Weights of a small transformer language model.
Size: 8 layers, width 768, 6 heads of 128, MLP 3072 GELU, vocabulary 32768, 107M parameters.
Architecture: LayerNorm before each block, rotary positions.
Training: 1277M tokens, 9743 steps.
MLP neurons of a small language model. Each row is named by its layer, matrix (down: output weights) and neuron, and shows model dimensions 256-511. Each number is 500 + 40 x the weight over its row's rms, rounded and kept within 0 to 999. Numbers have three digits each.
A block is one neuron, or neurons of one layer that tend to fire together. Before each block is what it responds to, as a language model described it from the Wikipedia text at the highest values.

Auxiliaries, adverbs and modal or negation words that come just before a past participle, mostly in passive or perfect verb phrases, e.g. was developed, being imposed, had laid off, officially opened.
L5.down320:481537449519575466486471473538563552488544506518515534501422478477499416513501473427468440513504504545473551461474502458532436482483522528540477555533571478522488542475513485488434474508540566536479530501544471551456556482497476427485541526503476546517476531461523510587541519559572455581470551456454447450495469538547501445492509475582470479491462527504503474505570446423520535528509562465527506488511493590503527471511509470508525546484554463482491525457560561484455527477575482525454496471550513573484472483469518440426548504574506538497533487517517463506541537570480459544476458494455463496467454548560544558409515587530493471483516527501544470484516543470524539551514412534485486456525561546518485523530436390516565463493501479464490522483526407550548492517449485
L5.down414:560592491492479513425495463480504510485525556507517506535513417377526553467579501437493466535445580585504476467543493501480516539506506515541517534507465526568551464462507519474481521564472522501504516433405469523564565510557472565519470520486493563532445541523486533489479488472624453455482577526547431461520470502471418534449545462494525496568461529492558481495562521417439566473458477453457417437554502515427540489476499580525447505539510472532546497423550534484477512505478520502453555459453454457522508524516502530505421510650516478496416530515514517485581554546452574495458470494426505518516537508552489474511542565465535501604476428531565516559513505465480536506447505450525585527529457474508443511498514570502496448489454538510525538552491481478532495495465488
L5.down1250:441436491465574450507525454418490447459582512510435456518448460445487450495541526475474517497395520538487532501484518478528510539544521488463543535416526461481546529450503484482425471474525514417511458442500536548434468469449550464531505483504498585463493472521448485479573563548504447463475464467525478439545432494480474498504509547534509497474512531470532502432510516501581510518533468507487511477526540514508522538533475531503495528480476483520500487523495511480503456475544464528483519452592476536487518468505499521476454518552496523572524545454514457472472556472525437512469519578510545577540493574485506473515470561525495494488514518512522460478430467505540495516560486469475483529525547465537464529482411496530541508492611467492502499561472515473489497483516554
L5.down1689:534445482453464509537464556559485429417505467510521512556522540505479502489426528475465520420514546455495492452543479473445479518513523543461515501464564544452448516444549503523446500429508475489524511468471517425435525484533439525512469493470491555510542491516539561571493490502411398513441473524467524525487497430440528448436482504461496477539528454485540506494591517534480467482569561432475489496575542453478488499486574483507449502504463493515475469483555450509538546516534433452438501565565488469469536437499472416436521510536501499519480463485508544479509455525498483443516420494449554416489538569490585516495535470460523496489468545544520559566550539525495497542493549510498486485504490553531527528519543522481511614464449477493538431527543479497435415541537497
L5.down1753:480549531471486520572462513423559526571487502491456522521458476507511558485477526519528511504526469499500517484510504529512466436465475538475507516456547474527490443500487527566409457557475475460498559468469461540522517480496439541453490485545413550479442519479535500486475537503593451558436494432517522498555474491498433557431449457529539471570499477463495500454488489502524572541483528504432566522506530441542484545428427542439524557494437499489519489487431522467476535453445453510537531537477565516536521488500575426480474523553470470439484419479571500530447420505547538530538479524475516401486404490546478450496508431484486515552517554451493548589521405456467548528532517573490466479506428531530493503557505502460497478409484552465534515531469492498479559484524525
L5.down2205:462484486536505475511560483462564496538507481577486485512547537502576490453488521499477422487500515488490441517442459524562490467633564502540503509497489486525539510519447484458487508546405533580496488534548558486489445514471488445481498521498473437566421554503469522518540555479580509544535546481510581466528476500575479538516544459503502502538489566511567520517515488507460571510480508451445457511482486558528485427540447488569534580537509538499453489566482463497456491491499560498597557483524486470453511528512467491512450436564474464465504526458492475468501581572551505443533511547496459492466453537472479477438526538588507433524483501505506545445514501454537472466473440473508477490506497532502512482584475493504462555516527550486501506525500489516559514516551499
L5.down2509:505474437457472523463505535528526571568501515446587465527529491534517466568571596519456505461519527457531342540523519498483449478557518511509531475492478557472521452519497427510483490541518493517529416418521444494435517505532522443517446452521474540444509503435557490556523480482531480474458576439502483421590495483526415471467489473533452462531476563517506505517483511494483498536404462510516465478471438522525535507542499462503439566491499543482445432523460497464519493525494521498519492531483546402513566543507518401502475429472488547547507509551574594527559505506502484496465590498460503487450510460507552552494472466522478479528489473454512448572508519483537476522589479462480506545519521499521475471537553503464562504482481522565486454446486482465578473514502504
L5.down2939:491535502404477497428476504451476500460510497510487514449482406526506564529461527430511506605451501496538533486416506504471531494485559523521488510475451470506437505512465497507490520544539502534524534442405402516488530469450516515481515485523445611483465520574512541525477494456550430518453423512481563467488537442466510527506582484524513497515491502501476437454565551488540495478480475488515505420473494516447464584506498494495526424532551460512564506494512467435536537425562445466467541478472467528451512559522517515539496552457497523578433537475495557577524451525447519490449482477463500515458566500553507595530544553455506452479467518503523495520465461541496482496498506471508429520518510514487475479521480539535485479499516418540497554525522514515514470488549461

Function words just before a main verb or predicate, such as infinitive to, auxiliaries, not, also, being, as in "scheduled to be released".
L3.down2167:491448480508542476494574504495523474472453445498482518487477554542541487535466536520432544465463446490570410491527532515498496552498528517495430501439552541463492535461470480530536470536446476513502484508458480559513483453494455458491518548488508542444556477495501498529466510474533509518519468413540510466557566461516514526470469509508500472526473496483413506536511501504511458570505523493536519516531483512466451467479539480481439473480555432488474552478533505494521542503484542523534575499474497555433473509482431422486549542498459539562534537491470474493526424493539501520496531472436488497479504613519557594588551463471517515514526464465526485545452456580447579492614473518580507540540577525507406434483584498547487515521508466506472428482548453519521462501518405

Words in athlete biographies and stats tables naming positions, contracts or stats, such as yards, re-signed, defender, forward, SG; weaker on other job titles (announcer, translator).
L3.down179:483482540508584503517510460536498544472496537495543444557498528488475500525488482446491515475488498500526556458505496574517467451455460571577477547479518540470515458542469492585452483428493587473468450498414476501480473524531518548463490527550452506510531527459564474613488493483485523551553474481499429519485481469521566546524438494470463465529467532568469491482439505525449526566482464478538536441486430487495515495512495508381510539468464530514485525444439472475528535517533448490479504493498474454533510488561610444586509564537473490503532458544514479511530472490530566493475550442535533499481459503486477532550511472456468528537420482465474425434486396510415533587505488488504477449490541561485536489468465461373490501548485539485432491550443524451497537494593474

Generic nouns right after "the" or "this" that refer back to an entity already named, mostly places and institutions, e.g. "The suburb", "the station", "the club".
L2.down199:566415507489505475522471511490438542478474572540536461426478557539555492509484508522508532442491453500435481533472520525486476486517596490484545520535480464491545521556466493535525500533557455506497469489403536514470479542492548562490505389464481444552562523592610484500469464514461467497519433528484476407534528470478508514430488470510495420499453458482460497523474489537443529396540461507527543488570551500517491495471540443527463456431490498540548515538459498465550409484493520528504571459516487401561550478510416478568408415519476517595485532512460450527460451534491433478511529542424417491498522486395524504526509495497491473510538489542530466461515549489454480452533404426531501529469456440458435447458492547539495479442554527529519445526508470538411552519480475
L2.down202:499531404503515497499489393479527487438531473557440489601535468485547493564529556501478514551474527453520459555440465547531463531426522483499568570464510483535525522492480492465490490500470520419489467456467497575513485496423492509530383453451509511468469569493566442515495534476518507552505492554517518531514529482522477524522499496521467457454488550506537474504465492498572491471487555487508465475468491505432489488573534491512473488475446510534517431549510527475495421526514496535554472508464466465516487519629477496450523489442467480507453543545457493527416465466481560503479508482501554495524514412352504580457532491469495518445492490546482478492440522575492557452441473480534521478526463560532485528490512469565519546517531490494528511490522502447479473498482498
L2.down920:422474573539443502532504507501432428478514468541525601524447457513518536465519456483469495469531485504479547517502438534485403479519511499477468515553509492455532536516514461501470489528472492550561483507490510552477562528424538473515462540555511580399471475469465456549531479537554413567435574491543528444490551492454549518576440558478526465505550497533534460458441517508456454458510546515546441558457455571509487518451473521497504546410535523500496461549485612466599515502552534488462436424497508397467541542528472473504520474501454503524554462462483490479499538585472520607483544463510468429527567474445435542459417544515441503483534521523547537507466503467509477442472466428562510453455425583508489462468455496507554543568474535506533526516495471514459478459433486
L2.down1112:513481450479519468508449458446527532393476533469514494489551521558486498544551452518505537491529522521488559504463522546541485478468572420444472535489467459539534489510504519499558573472487537503501572505476541497515559492464595428505457506503503501501492474452466556459467475486431535484490508538457444491555571459483565470460464459481473467497537489536483496453493494486521531536479542459531471518490511453563481574486414466438494527459546477534463491440447547451580481488466525546442494476464487494542508427503493476514452475479427542466526522552516483529523504538495470567503550490487457496499504510534444505500467449446446546537563510512447489586483565524536496452488517523464520407498475490453422474532477545510437528573550545449495541562493529418450549518487452
L2.down1817:505474512446536482515530514510498524458482523496472453500537529517436541514503513409517490503499487524518498483463467488499494555510486475452484463463493434505480506558436498484491544458581433485487456463431480533517538536474527468543510543509465492541538467469488454515517510503460518497516424504548512504453574487517498557452510597539470441544501509431476516471479499499478520396529472450543486528531457484606435533475551494511485544493486461556439468529507534489540487575501497471505603455449577458441511503524448477563489509484470559543475487445447459471571504531391434462428488501470520462402553487501556471525553498507520468525545514547507496536529481457513473413492414546562514420436437489540366513496478534518595570439524462531533492499505514469504571487482499
L2.down2076:482519460467387457465470509536495465400524498432502475496529478499491470541520452482533480454580492535493509563441397462481553543493535422528508506517544547421487506530458479542487514491564458528558529451463593508461426514478441547477467503486462546519460540485504500513503526425518450507431489478499476495491521470460509525441482509550521504527525484487442547592498461593467545483526484510509462556539550479498507460481518501486505567485452447489515500500455505506532520532556457489545500430487470495500501453518486416554462521466493520526506553503485485435477532505468434547483553496439439512413520503462535560474452456507443543449494535515492481512509422531460519527456489549590590540506411509559513481467493513544460573462541511536586444514555481467427531481487513
L2.down2546:527478482496516547456526539497514482472523520524430491558502405491593499521461578562537479469481541513410542557501487574519527529518498495490548521549434479486481515531533511535487538452474452502497462477521505516437555504489507492523495498503550589456467469522468448570589506492523489476492520441499474489505498548423489458490428497563444492528476447538507415490438509557418477490551574485507450440510455477543453405479499498443547493447414501507505528587497538475541458539549472526490507478494486509498513485542500478470535478456515536557555514517556515531461431511499532533532442543489452446448510489499443499406498537520548500542494550443469500474492521574467482554532436502530522495513488536530511440500465484449539509551555533484513537531470470451449577582576532
L2.down3040:516464516532479523451500454534514465505440511496465472473603529517463537538567558524534452450626492461457436514507451460514542491494532448545569558481489473500472558534523479594520497472499539398520484450470471552443497499447509458505539499472543563511549527496525475507560514472480501539533451460488532459512497485444568542458505543528468482484428511467406466534467470558462536582442528519476540579474475508505516499454515463487495589422577533467453535533458481450509556562441493541458473460548487482453511485499468387501503550495461482460558552557460463468511416488417465481504474503499476454541532531518511477550568474585538545447459442484438507423521428464438516475475496519524531494454506516528540511526481553452518489476495507392525508465517536471490538482476515

Copular and main verbs (was, is, became, also, remained) right after a person's name or he/she in biographies and plot summaries; also separators after person names in cast lists and fight-record tables.
L2.down535:451490523430512493453520455515504433528439511514423483508527581521610541589491454516507505522493419498462434579510474492560543506428480525447560525549515549484548549500546478498471466502536536479487469512461571439553488545461466503448460493565533499562482512540512461492511471487469491516515489492504529463458458514493468498429475403505510495497483509496469492530431466539518520446513585533566466492473435478573374513566562531492505472424490511435417463508519506588530490490489533489456450497536491533440532522484446513496508427475463478486463535456433530492538504524483446512486483453448502430497493494531514477493517444459520457419474444469456544503508523455477533445537471532520478477479521569540514515498454465493566543530493485500548487499519489508525575484530430
L2.down912:508529478487573473507462494518512511490619501519504532516519469493512451549489523494482566490476449554424531526414449482433497523529430448458508488521488464451530516578445495472465585425530493444498531496445445483530473504565526492467549506502475523563457363491546486545478540411472523520512558485505512413452500499523511523405516468544495468495560474504529546460527438557488481534547524520521500541495487488483529542547529465551536468480523542511406464469451487484516470451484467481553437533469531516499436563474407479477491449452534520517478554519513561505549497508532520541463495506487446483452458546415580478497530539530514492489473546439514459527501490515481505405564490514515507501563472515484522531497547529561469426450535536479487483502484438546468494501533409
L2.down1035:499482485558527503497477473345467488477555470516514479528476540538515526490525556518472539480457516468430475501507566526510498528513518501589497589534530463465528499522477508510453464528435477541426482493406532519496528473523546478453547509564466515585498469513434505473458543549440502462484514409474453535525504519510456519436453490468539535582476508544544488490520510491537475508532507546455454440565493444486505592517442524552474458492521541484465519517501425652491570586422508495490546511559488521403511449521491457444497543512442470517517551532540596604483485439432515500589519516538450515486493463542527515476522469518561491549501480530445491539532473451512487492558543537485510532497479525466555515507580558538502490469466501529581496537507509511485480545543464
L2.down1222:539502437497519533499536492581568548439524449449482497524539507524517518472494507513493438535487468520446491472512424428549553478506517523455487486501514557483529566485544465476492517578492438440487541444511497459504499501526456601552515581556505572526487458533514508494482448469475507480531524407474469487582470468455514453544516540499530419449535455411477519527450505534533497490510515488476516525553527453537557491490419540503524578509523490477533449522427496544496478546500500504516466447489459549527533490484549462562488513462436519480486581512514503532557517458548488432537497459453455453522453533570480470481569473615541559423428488454479501515562439530571448519473561484493468555497529541502516422523492497473514508448481546537541435539540492480553506494480500
L2.down1496:499543481548485491474502608508469431507457574463510490570509556584475482452477572457518520495530490517515473525456538479502476556448485447538474543497477530507542605487523532579524439511503482470450542495482497524527459475501490504460496516513442512466522446523515452526469552504525510497530520414500456529456538499447581503537493461523461489453482523507482454494543432432443468528511543553498538448487507413516515582492523525556559442515565507465454492526508411510378552529396533547538471546500585459470537511501502475424594449479512540481561502547524522512514525505504430496531508470536506487524527468519595535604602539468546492455477498506505531476540427526491482445480481488551492492593474512482446556493580539435471530463505464480539509541558509477484548482529470
L2.down1708:562370595504445494504512489559477434461443571476506487457556544511570516444579499511536505494567488433453459469474429469552472470471476471525557530487495462536503491531535485537463412546435567534566571469490504563524396475456482530496439462496486473527498496501436526483545517475482441555540522404470535471490524455442507499476441500499456491491593481577419498489465522439525490508595455518525561506503531507519483592540506508547419471515512535481550457552472508425486535493512480490510512443490472415546489491458550517493508568543457504468478523486512464483433478478481507454504542431434523528573511448520497524536469605564485511385476468463497471493503498487479540468538454535497533431472495583550536458494528439435528507462482407491524446565540470468515466523506448
L2.down2423:458433474450595472622478501446471477509452542523517525471532471468548461545507522521532512493489525565529501445507531494481578525491576443460553500547510570490490519519548505564407485480522508502554461471462464512491414478503489576476462471569441557441467485459524554481524549501450513512467455466458455525555477457512538463531533474515459457509506469523482538495558437539526553439440472486603475586550503531540594479470516500492492449514485454494566453518497483561477542502533521438500430549418395449451496518516511474467506478457497496516451463540502500558483517474494496536461475505535479503492514426607518561481592585514495446486576528491538469419485537461492456553498486536567456477497501481558592430506508548380443449506489511537546473515463467528492513508547435
L2.down2484:451489516500503438540458482518517537465474467494484509414540521499452551582444473499515441471595516464463499404532483463516520486470443517494477577554520526504531506494501461575493523570540605460559505531560552425454503532535541534508467540448555683527542514475564540467524427488485506515501501467514467485534491516512493553419478510417466561534478486521490527479552509499497504510445452473513511514494506447509592479467515504462480463429461547424430500477519518423557507519458572502447528544440511549459578462468529439501424550558524481532497470523581479545457488502515514525463459507458487479484503495481486511533515500502508524502475525470492483439504516465508470514518460588462542504461579532479531501506556523448527591445497538505431532503547476500491421516517480

Words placing something in space, such as directions, distance units and part nouns (east, km, part, centre), mostly in geography and road-route descriptions.
L5.down9:607492430445499525485465491418492472552492553565539527515498484477501533580510419507551477497497485423537439480533514480543463485481571492536414500465471488568523497495519481482507405486490493454485535556531488515530462513478657520583490535478564489453467461494532486461515572516465504494481506571425509568560456588519512516554475476497506496494457506465505483481456475484464593466464503505460455456492496490422503491533549527483541476555532511463553429478439558560495463438470434552447449552465503458559427485492460498520430503519445549555513572470459456496501430603487530528487482513512505504515506486470503419470472536520590460438535508554525514548510606500460454473572507440493481518569451504454432438545454514461510477491509518461516437521506543453562465494452459
L5.down498:559455499462561509478538529536493516444468458569443552496550498476470473541509521514549398502467469446458519470459484476531500550414498449472582503511480466515503556502509472495580549557495466472438505501525502456434540523510506469577473503468529530574447536533521519446540505500450444512489414463591507491488472502479519466525444448427444502486571391477544456535512475511505538512469442468463422484509569443567518506514504494492535497434500555485500556518481484537496495463442526524527468547563459493519523506538510528493484509469501516449607400548536525487515455439506515516509463458507522507546507496457572477484519532442520563509485564492484473457551440551514500507490485569483584495515454530484518512456532512546558583445495477482538426593492510555490532494507452
L5.down612:473579532432504592439484493549544479494470516424487443482476478535543534469444488493501445523503447495519475484501464433563469493557463462499566461490437570540528478464480535505504518513565445480543485524452443448528502490451533523459512518515539522518526511475517499503524500540520459526532617488457471460537544493462515525443551456484488559508475517557484441521502456487521482512521435551504562502499467529465501484479429512432498511472491525523449487529450412512495515482507531449515482465466467424458500541393464488479495442604494471456535485523435500468499475554545498575508499527482476505519523490516443494595494568492437475592496609539510547566553559501481483545528545544539496610566497508388457511503461575527597507478467542479487497597547510514523473542455490
L5.down768:556518456527520443498426480484477470533481485560478511511476543495530523484535522501431525498520448476549528436483482534519532537460546425487484496557512533465489502438469510550530557567553531531539496481491421484526447484482506498507503541482559522506558479443611479436503489595541562441553547601545505509502517482485474526435510521550490540450519460468485438474548464511456543542505504465577444493489508524599538498497457557496530558453454505477544444428479444519481561578514431440479551508542472512644489478521423512533449557511568437547458430483463503561497481472467497517499566569534415512458533527509526483474542494531514458544462500484460518496494515449529508489501508591502584486520491409516482450458444527537525499516513448497524522493492530461448492478571543
L5.down857:554521554495426602534498456469484521451531500475529507557528541497460517443566537502510524522548491447499478444541534392480491518423487511486472463458530476516444616489476498544484445494481537431546580436510472470490473451572456527530410512470463510485469473528482594509540482418462480532503517566529538538475524508498504553524470532535472552485460481541534487502419551532459492516477412520498451549487564475461497510502514540524364491475527492453444511514484456380562526496510453520602481533494512472460492478485555523571466563541512522456542482540428475532535439478437554551472441464497484512528483443460556474539546594515486544506498516478499428509543500511503568451476541525503501508509488460525561452460574578487483482502497548519539506520605544465541442494510484
L5.down1860:569483517528416536484474484467489495430554490402486541451591474475488520527571546558518522504542583466416510485509510517453495515555484456536520553607471481501570456520503460441530528520484582502522589531464495480451528556485430534479495502455478614541561467468469434485539470471463576522528455449506436544498507512432500520496520550518491514445482493491477451473495544490532524493537462443462558518476535498492583511590463525485499554554490456450544528491540527506513455452511496510479466517467521489516503525478493497513564499539527511488480515531540561441503498493474523535468440490515498523536505491461541457474518603465470520490510505480486489489510513563480525443490574428510558482507480516471434515463560491475565476499489527513516506526513531575543430480423560
L5.down1973:460387550472524394445541514469448487498522521485524518504576529472469491525508522512568523537548536411524446479527436524423564451484445554536491430488529527499508516505489484526443461487453493550415489501491577453614526528429465543480494536480476538552520461452530488528589535466522490449558471495461525485542483472479513490536543495546551486441450451458514460508522541548522529565432555505547550467548463587476483475534440469534484483449418524545503461445434514496492479530537463470512489513491483458482469460481505509467472500470460439554519504486558485458480492501421539490463485488500483500613527525499463525546498547492521543527561521504439459453501444576487524481538433499549514457482472516506514495512482515521523508501505472538540546530455512523545562482506471
L5.down2038:541525473488473546438488510474635458421526490516503484518509465593496491491494519524618549546497615483535500482495498518511529463463546498554415495453470497476548484544543572525494456507495497454481534501551460522543434506475428541411535490492581466528511475554474502551469516471444541501512481563459456493518455487552529492461471534549508543484421459501537456500460469490502455433513512451485521513549493508500530596506522532533498532499443528487507484429411508556471512446450444485472484498533479485510466492573458519475529547471541473508534490505503575565461498450536484518467451474500545565512510496474460540515518514452452505514520503526506544545607463514520493462491443488522531432521401518543478469467491564565547510520477521496542501502547470498425519570596561

Words just before a player's role or status in sports biographies, e.g. "played as", "was waived", "came on as a", plus player-name pieces in roster and trade tables.
L5.down1297:477462507555552457520467525501566523454501438489497408436469501524503529495477484576455449569462512546451479469460483525518526494512493506470500402522521457573542515465538455480506565515565480524388530552517523465498500571420557540471545482505478581550419528556435408489514434512496521490546505481522485448497524540446429524448529475481495456534470502547475440474493504509514469515472520518478388445469436532533477464539525546467475487468548508522519493562540432549480428556516515462537512482559541549521439456555450401543417421539464456475493441510550476488460450538487566527483533520472552454458563462455558448511450543490547475516500504540520544535510486560512451518548487498491537455591504453571556576479458504522552551482534586509512485543469526480528494504510463
L5.down1344:484437472458571573441441518432489523516536520498505439551553408444507484542480497448543621517478465563582435492547520506502488446475513416514472508478479546422574486505455528535530536459508461463481588487528474539455521526404478511519550465511487528541471474462476460526523478438525491533555503525457518503470498508478540482532539530535444505578481522553553475467495431436542561475545522491501521509490560488499536511511507434540497494560557453548555570535447471458459505521455433585440468467429536479457540501485517460407523477509511481559569462531523504514534552480519471455589463475519417574538504487539444479552512476552522510607538561553528558514432521583485549474503429554507486452442552476596534497517456570521497521517543519479547467486544451490494488554474514
L5.down1535:484597538532458521541478501526508482474487385486442535501493468514485439587493434481460491557512481475494483458506517473496476534497538486478498506480484444453495554498535556542441445517457531494454554516536545604515419487497468531483534457424475494474491448455522548465581519500573514497498485525454514504537486462514565457537491543494415494485549512561476501525495498467451510542546559493543496462569488476501465494508539517550508535477514491463477492505496450581582451449449489525535468518506536459428512461508497523558490486524513578464491553494538409485508472555532528534494507531533507497525515478438486490506522448513474526490430433514514497598520465498455491501452522519529407465453515432546481502542601475468517482475522539465493441496522521491500457510472438
L5.down1630:500495520513546456508470521614526555551510457491566520476445580505396480550419502547457453562525501508433508466488565479502486518510535483548559479464504443483554553515486584475488509570511455503563475532538524535428455540466605501488576458504521498520557488505508505570506462488541501526516474502541474492561493451483457523467432455511513481523510509528498481571527474437484522487519535493528427486556552537468455488472459436493499447496446457476461534424505549553520454543472521400510517452513470471499473446521433490508543493486450496482516456598473574535439508484508523505516501477521576416506533541484487506498453476574504444462498427480540463436572468467539468512474487499521420579526495490463519592429513481558535506511499550554507466573463487470436574483486543
L5.down1632:493484593530521489585514511516490460527502526476468492509460429525460473524544476508533515534527507531533538482493547582562525516551547484522531587472460434480512494482426538568510494511490409532510524515494457453524442551446534432507542456425495538555514493442502548501437509501481509452475422537482584451516544491433446492444505475495536511531464415474543529472462542511487477532530485464417526521454528502543535441478566512478510534599494474522477490477569498526551485495559475493540561496515558504480533518494495453550460455516582569511562544534592539509520556521465512371493536524508545452616439466460543443575459512519477522526514516454478554430583516456575451520465508483489500572489456465477484574465486515555497473523513548505438513502464505483440599544516462
L5.down1709:440465524559520444494525580504529428445484470492454473525498558556466485537466497544505460519527456457546473495533495510476502434478474509542488514540505539482507527497534461547484535535537524429522481473531463486541478549538542491469567553540463552433532525454501545478413594572491584481397506519485564497550573577518507449419512500481555527489496477507443544488468492474421516558484504520476485529480467516481498519539459458524541547534499458500497545596492486463477487510596540513504455553454488549512427499554454533486515451491481512525528470460537515550482560468534432486498502470496513447477499494427507488461528517503495581519510503505481503485485473491473507545448432426560507573508474474517553518443512538574496430527468483522548524463443547497456515499511491
L5.down1882:526481485517511518455482548500488488499435555500510527499447502435487538507556529471527567549400473543458483555595529532478495514473475495481475495469470561518556448499472483500518476538495518507595488556450434511506596505483502482558510513566551563444482467546513499418462473526472504536560492557490438523485533494467548543522510450515549590489487490464476513553521443506565500460452568547499517538563428526471561541480459547458487540460450478523412550592490422485537525487493453463464517466498478462488555495453573506489517514479463538466541422500451480481551496498429547449494570483495412504446559496566482470537517510522520520525568581500454448519454461466514476547561453483502478473485449545494458506548489497508512526450500517532469501532454547535557574470541551
L5.down2431:549445548517477571476558451535445507479470441519477568463472541491569540515509438537502529522537560492478398479476470537548523474492523503502479536533488434489497517491524433508501554543491497499496536449438442431538522593516484480421516571523518464521477526503525495487526494523498442531491476542366435485575511477454483467532556562527566625483499490591463467474558509507426545524483526541584490468555503456566539450551499537518510493524475537563497477404473500446455520503474491454506466479402463574505439524507424498444484419504480541543458585514476538540505526492516484495472518490478532461447485524480473580524456562454479514516479542536554535532412566513485476513534479478472562535528430518579489484487453517470537484496567471514510411508511454460542541415519542

Tokens just before or inside a place name in geographic and road-route text: prepositions like "north of", "through", "located in", and first parts or pieces of names such as North, Long (Beach), Il(ford).
L3.down552:526537469514488583437460460459498423529480474482449402527496426474537477548468514561452510521554511506533497464425445517530500493464560520530512512496536481481542482523471477436548505542496438487439493548530496535565536520457470420453558482487490606480484512513469466531493596493495505518482443565489399490461450409516552518439519536515555473566539460419461505554507540512486475503551554489472460538500507506536563523552515506443505499428460479461515453473478490483405542523523441546471503508529507514537579412491475555555488490467532570500521497558528512517412497517465433532480475487530465494489531460529510515504513501422478506518530501557472527560497462539483528491530470534525441430458473516535507523506553488510500502501473521477541540492531442457454465548481460